{"n_layer": 16, "d_model": 256, "n_head": 8, "n_kv_head": 8, "head_dim": 32, "d_mlp": 1024, "vocab_size": 6521, "activation": "tanh_gelu", "norm": "layernorm", "norm_place": "pre", "norm_eps": 1e-06, "positions": "learned", "qk_norm": false, "attn_scale": 0.177, "bias": "all", "tie_embeddings": true, "parallel_block": false, "init": "trunc", "init_std_qkv": 0.0396, "init_std_o": 0.007, "init_std_up": 0.0396, "init_std_down": 0.0035, "init_out_by_depth": true, "optimizer": "ademamix", "lr": 0.000737, "beta1": 0.9, "weight_decay": 0.5, "lr_head": 0.0106, "grad_clip": 1.0, "warmup_steps": 303, "schedule": "wsd", "decay_fraction": 0.648, "decay_shape": "linear", "final_lr_fraction": 0.0, "batch_tokens": [131072, 262144, 524288], "seq_len": 512, "doc_mask": true, "z_loss": 1e-05, "train_tokens": 1027000000, "steps": 4011, "dataset": "wikipedia_en"}
MLP neurons of a small language model. Each row is named by its layer, matrix (up: input weights; down: output weights) and neuron, and shows model dimensions 0-255. Each number is 128 + 24 x the weight over its row's rms, rounded and kept within 0 to 255. Numbers have three digits each.
After each neuron's rows, "raises" lists the tokens whose logits its output raises most directly, leaving later layers aside.

L7.up320:127147151149119101141164083120167192115118119065159102103119143125112156132187112131100107124142105143138100122113146125131150080142097132114135147097115151119176141114128155115131155123147126164101131123118159105093132151126145121166130109112120108073146134128157132117143081153091158075172117166142116149155128161157103145122158124101135202107118165117127122138155133083098149141158118139138134142104146196097142113098122114093161143121120131129152125142108157098117150135091123148115092186132163136144128128129098133142153145095139139109107115113129082110124148114099106160149156121102100165117123090126059130102107104161144151163120155137166116137106149114135110089136176098121111139130111099102136123120146142116095120101150132116145120126097133132167147136121104
L7.down320:060144131138081113138116139129197103147134110097111076130088129137166166103127153150138112110121133150141100144132115116165123167144126127143165120114127096102149099146111165140125083118125127156141136089117187113165132110119147136104108138150114121174125105109121106129108136109210104124089120126148110210140138139146132124113094115115126110111128129176133133081145153106116119183117115121142145148124101099145143150138158106158129110107096132147102152158150141175096159144159173145134138125095119113105183129153103116127147136117098102087119113116149151163087121100132123129118120099159121109107166169136090110081128111131092125133100117159170126137126127154098137105132126139124126108124121138121113109149107150161178098151114146119152108116121103117094114098149136
raises: "\")", "\" |", "\" and", "et.", "]"

L13.up144:104116102137132148092144098148142136115152151137141115151123124132113113109163140170122172125098080129134160109111132167157142145113124116108125151188137120137127110146111134085152076145139104142141091107106140145131120106155137109143122089144104093148119160100113123112130128188075130131094147086143122137153112125082085027152117115118137130135122126126149125166134164170110144138131102094118092138102106140145158132151084107102153143100136086085120125113153152173114105128129110151162136138126121134158117124119145159121097107150119161131151181148143156123122145094105124145145089122116113129138171143169140171137127088151143118093093133117091136089146133108183094118099118112116113111169142143109122142122137122080100156092126114123108167128103153122128121154172122
L13.down144:154120146051139150155130158148143140109134110129127147079127115136156117112137094110176124155130116138130124143150141127088101104086147108139185130173079147134116125148093101121081064166143129117091128100093061113130153145163100086081128105120122077129160143102109119164149115130151158132121134128104131134150152179132126162124104154153119135124144096093151121131139143181133111130147119132165136125120129125132140221107140153184137109105120132162147135147129090164162159135133154133106133144120123115145110121166115151109119187132116105118097131087133134082122109136121143115154124138151146134093131115150143118111147121147128148130111137125080124120113138114110128087128156126134129109114137146146124083101154114147125141114131078105161136144114132075112125103150148
raises: "h", "ham", "raft", "ho", " offices"

L13.up842:131139155119129144130137103159086135092076078128169139106099167127129111101146101137123163098111136151158099100139109093162120105109165091147128117154133127128110172092141165107103147129105133143148136131119139101113105092142092117166130116104126142163139086097071114118131148157135139157117157173115147155129144152109145129106170127132104116139123117138150136136161126117066117071130130138134115149120088127142168124122088126139126121127150145109128124130142126131187110150149142102076162108139143162134117126168107149134172160073140130157115175134142132129082150125143115100101164052121144148125133135115147132125107150136112134132120142164144111124088149149156111149122103126082135114128130115133148112102120144048114109083135137128158140150104097121139147146183165
L13.down842:077161094134145106125146108110111131099126095162131163085143122124133131119098115118145113093134109145152121138129167153106145088137143145092104144108131104131167147123172113140116148164115115157149102133103108117149138166102112090131135199156123129146113108129096134125105130149148117117153196159083174106113127136135082174146131136142110100142128142140128130103092098113088166088132122130150151074092120154141118044118126113101123124105101156138128098129135135111098108096130145097132133148182147174115087104139165140128109142153095139120149141105154137114111184106147110116157152151143144138156147112175137146163164115103147141111106177155098100125148164143159127137125134127116140147129134104115089125135135118086094142151111144141102142085141142095128119128092115
raises: "ed from", "ed and", "ed.", "ished", "aged"

L12.up846:144102120134149086134133153109140160137087078133140130164101137135131115168148131117127145098089096128117100114135143121141116139163089115140169150136120113143117120114145117098135121135118143099095129154121157095156113130106121127136122139051147154118128125133151126137078126115116110124139137138091150172109168101132130114156097117111123123070136113137120182115123162123173141150128133170134130118131119167121107122078047067137149132135137153108173091112077118132158126134111112131158131182137113083140133135103172137118101114122131119116121147142187092119173137148147139113146132092139171116082110166108133117125133125098140165121142125159125104111124110112072058126131139103121120132126164128122129150121121153168105098143141125130141138123101119122176079088163107
L12.down846:131071109110156086137141142087127117126124127140129137160132157144154108143161123093109122115125131133118113072124119143142095132110104117118119161131073151113135157148117177106127144145072118112124159141108147113170158131089156125171134125127174128093128098095123123117069162101151088142140146117087131135165125108096139144179125167150122110093129120102145151134108139118173150124094118149138104068139077112118101088124114144134139115145143121104155099133141099153101122055118113122118136183119135106145139135129176122147117164109148120134140110100126127118137160145154109123135128132147114143102162109129120113148175149128173124128135144132115149126152134152075089117139176159096113104132164121125128158113136196117102129158162121148133113083130142156154087114164121
raises: " have", " have been", " were", " were ", " are"

L7.up825:149087119123160123122134113159171155080144162111115146144119096084120130150145096148162134136100122121114131128110130134177131102126103158093144145117108122120128153146149118098090141146118147077158186123138110132119140124106114102145077130086111106118133095107084078117163117100111114173081151153170133157156123130103121081100142129150088141083103138101129157102105142166154111132122100126118133168130087134095137130143121157160140123134118126070118141133190134175124086136107109144157129111112141132154109163088125136137142115131174135175125075139140097106138152135080115134122143150134115129116122130082070125120140108108121117178122128125116129125117163061119137155143088094113113105134146167132139158123119159143111136116129123130131132142117156107173120106129162
L7.down825:162146129116093116133175136122157115133110123146167141115149111129134091093078157134161123128126144081153133102167142169140115131140131129111140141173155154079092130098105082126102219089150097109118148104118144136083168138088107135135150126148099113088131130094167165136169126081173149132143175137083136115112138144068156120111107119128104146170115138150139121140151133080083089121108136134171121131127121151134122129119145116137131111145143156115154119117140119173103102150178125096119094134139132094124118097117131133119113141099103097093065137142133127120142127126171147119169143122134134172172135140135112116137155139122124119098115136178162133135090128087100143123108116127099126131151130146118091142124138128128176144092137134170134135119127154115131109113133108
raises: "les.", "les", "wards", "le.", "standing"

L12.up360:120130145141089092129134148158064172109129032123127083107139195133091129138135144155101160119095113163160160106132133170104077102118127114126134142138108136131169134091115135087101147171112183115127153161116134103143130108137128127170127140127105147097094140160147176125170119156112156123111137150134120153164132135149123083150175157126174155152117082130139130172112126131126123143108132120055113130125130138162130099110097139156126149098130100097124164124101159129137140136107124158126143151103133153144148132086129140095121115106134132144096148131127155111162152158147106115143142147108142135133092153128112113126131104107141080136136091125118142106111114130132118140133141081146090102173093152112099121121109102074118158129143113125131129131123117132128095126167144
L12.down360:118114146146170156125124126116084159130177111119126144129153144139155095077122124144096122187142130110124165124105121163130089115121096088184130136125118116110118100104091127173140147153120148127145114175110131121145148160138075169156087134120115123103160107133147099048111135140099133138122031155081124120186105113114124104141133107129133168123128077154164172136133119140114113123082126099166138134140153163123131070121130150137133107139110124073144140146100142106127137146120138147125119120138085134137136099130099075091113138138160141149125122121102167154162165108123115128119090166119125116137114153160152119104151107143134070091169107145141150123091118146100129114128121146120133156142127130116128118097113119127148154133121132112120128150142159157117123146141133
raises: " that the", " that they", " that", " that he", " that it"

L13.up174:138135055151134122134123134144101102128127096142160130119110118122129114099084101120109142089135084124127127089131107156145121124101112125118166140132114131155143128168116159124137159143172162082132102127129165109142126137092111124135088099119106129131086125130137137126116106091149087141127131143137128109187182104088104091128105129164130113161131128097073118134116141161110123128129144133150121149112102066178111099119110157108144114146162121086114100145126161136110127167158106138137130129104158162155091116147111089103123139119180155192101142110147113122129127178101108188092161092099101123157125158170133137146112103132130146134153143180114156112111140130154149128163095142106107186153141095150166131139122148119151139106147135148160154132141109126147104134136117
L13.down174:132163096122111108130133166146125077108102151128109094100120117169140106143130115137130123144146130114144142159136122145130143117109148137124134131150108175129145104125147092134134102104152122133129061072101082140126134125100155089139157160120119133137115128104160138160099199133154142142130145111108136156146139158105123146109142134179129113115113125066118145136132112134130125179119092147122128169092136142099092148120127123121168104140170113115124087113153137127129111123161124124179126139102153137159114078128139134152112123114166125119126096147142102116153096120194142139101125088104150081123160142155141122100101129122146146143094159111137107124111109093081187076124107185141137144125111069121135169149082150139127140167113124133127178104158105151113139139090115
raises: " by ", " by", " by his", "enz", " by the"

L12.up753:119131112126144125104099123094124120137102123140155121123098146161103147119159114126101106106140090175109115074118098100118108088085089127095112151157133128151089129151069137114129176123113127152126123121100148119132130095130100160153160104093127148159105088135152110060134139144110139092147125148156136129148158123134113104126117159125117143146186112116144127197128122100106140143146188142117154166117132104118109119152109105106135171136146132119110127109181160109159097158123115124109170141151118125161113165131154142115121106115157124152115184126107121113087127136123107150093115104144125122145116161162115104116106168133133084111080155104156144114152131117124120129130136125086127153146088150113112199119126148160135132114095160166118116128081121134169098134140078
L12.down753:158146111133104158123118159131138095103123136130148120116122112183122137134155114122111131122157087160113109121115121129148162127088165138132132122156131146129146143109132123118066113131145104109121126107147135133145118174110102118102101145136169130102098107112131168121133119147149108135135109103129155094157138100118123111127089142101184122134126167079136138135116119117163131139135149158120113168114116127103142093106084134121107126164172166134098187094141125132101130141110102114160131124116159147142109095086125155113160113134148180131131092136101110154135117107118163105083090144110162149123179139152117134097138161122095155143096139120114115146103154125125134105105127187094114107163150121139148181127137118108079101151123138144109241125095105085120103162108146
raises: " by his", " by:", " by", " by the", "uro"

L13.up619:134119106134076097130142114114129096172115126073115134135135144128131131154156123130128136110099133131132106146152134100120171139128103139178125133126135138107134067167109146119153146118131152122096108099119130170159087113108119114127137106106114138083099158107158110124111152158126102120132151183131158149156148134115108099120156151129115139105082159120142127074146138112108122108152101157103069089126119115172110119045099088135085105146154122136179172137166159131126150163142163128115152164126127158166132136127118119122150132125118099162099120136131085126174148122140151110114081127119132090124127096129138159075105118083153119137153183152144143148148120136093128117144146131150139123140132146112131135109107143155066127078108126152129102163120114158104148137138163
L13.down619:139127184064130180109125097114124142110135133171123142127158179136169129104091148100104153179135097143126135130150112154106154134128138113115105255090148130094121146174108108152130136122132125095154137095087127119125139146128128100121125124126144091143074118149143133129121084115140132141142127140144124104141138147121138150139129109103177094133145137164119107124141118082123115123076134114161115098135126163127167082103133133108124140146126092173136113145113102130163160111124117139152093140137133131134167134130150109171113075167102129096166120122133134128132153124110107145106096103097138096135128182106133142148115126147147129138099118142141107125137061129096148108114142123093145120125106118126130126117127118140160145144091148147144124143149137100121108111116143
raises: "ent.", "ent", "ensity", "ents", "ens"

L12.up335:128109057141117133124086172121069116159132144173149142144139124084128145153081102199095143105135126098130132139122126110115124157131092109135150147143138104136155156128089098135117136144107131112128149122083090112152075145145110140118123136100095157099171126135154128127141127136076136159106135140154112103136111118067143146142182126135122154137120121128120116130130117105133126137149134168143192130090123107131127124103164103156169144142137107123129136098145158147135104112127136101135120140107110110084076121088133145152093149094145125118120098113144127152154101096176120084089171115140096122129178122166128128161145147129127130165144099106130165117114082111125132143139143086090105125148099122131123098124138139136127178146139129182169104113158138164153118143105141
L12.down335:113158170120160120124156086128165122108128127115116102102145116128122131126164153113167103162131147158117121119156137152125144103113166152093100084098103117125102090145165159129160139112134085139141118108177146123112148113095174111110108126130143118159064130111117118135132148117165082106122137109106162138127156171150154127129089108136125086110151176101116127140097114126117112129135140100136107114117105150145075124180118132094116094101122144104177136153137124121152163121142098143111161108143123151132167137147111115137128118167127117142143167155127124109091128159046116153160099105088112141149122139113120140158108123131095136123095139125127096159105180176132152136116106167163155119112144140099135165140109096145111066086124128076130153152124149123103132104138110
raises: "ly.", " years.", "et.", " time.", "ar."

L12.up460:155128116118113121113141175112122143104145182151166115139140143118111135112141103130125148113156143097095096101097137128129169132096125093122115134148174138099133133108100138125094099108130111138129117135153157115108101183096152138110091124122142118132125148106156093102130094138116142135062129130131145141161076152124112109136102137153086120123135111143158113102133113125142101149180134114127152130109128088142157114124178142150131111090086179113118139106109132112153140129158115113129144161143147127177104130147189135120184091121147130116055163142158154183100151124116111123130145122120123145097141098154100155100115108149122112172128133125180145101113113165116098147163105132122130148143078173127122139082128149153090096143097119116145170145140105079147111143103159
L12.down460:099076149163098085133168155128153124138165131152121129116169128124092154127128108157156170154123133171180077122141106120106134121141164144112107107146106152134123163106178142151127132077147218135124152085151119113167156097165097126108163155123106140144154131143136128119136110134145135127109074125133079135103135084115169145111148149167129157134116124127126120125125110112119125121130118102116110106156087149103126148121109151157145131171132117106169107112088122155132129132125131117120119152073176122123129119139105116176102158122135151138081156122115098129127121101154145113117185131148079113094130184098137106122104114160137113143150138124128121133123095138109115104135142109079123118137137183123156126099107096135099122110088128124098144156105106125094136094116145
raises: " to f", "s to", " to g", " to play", " to s"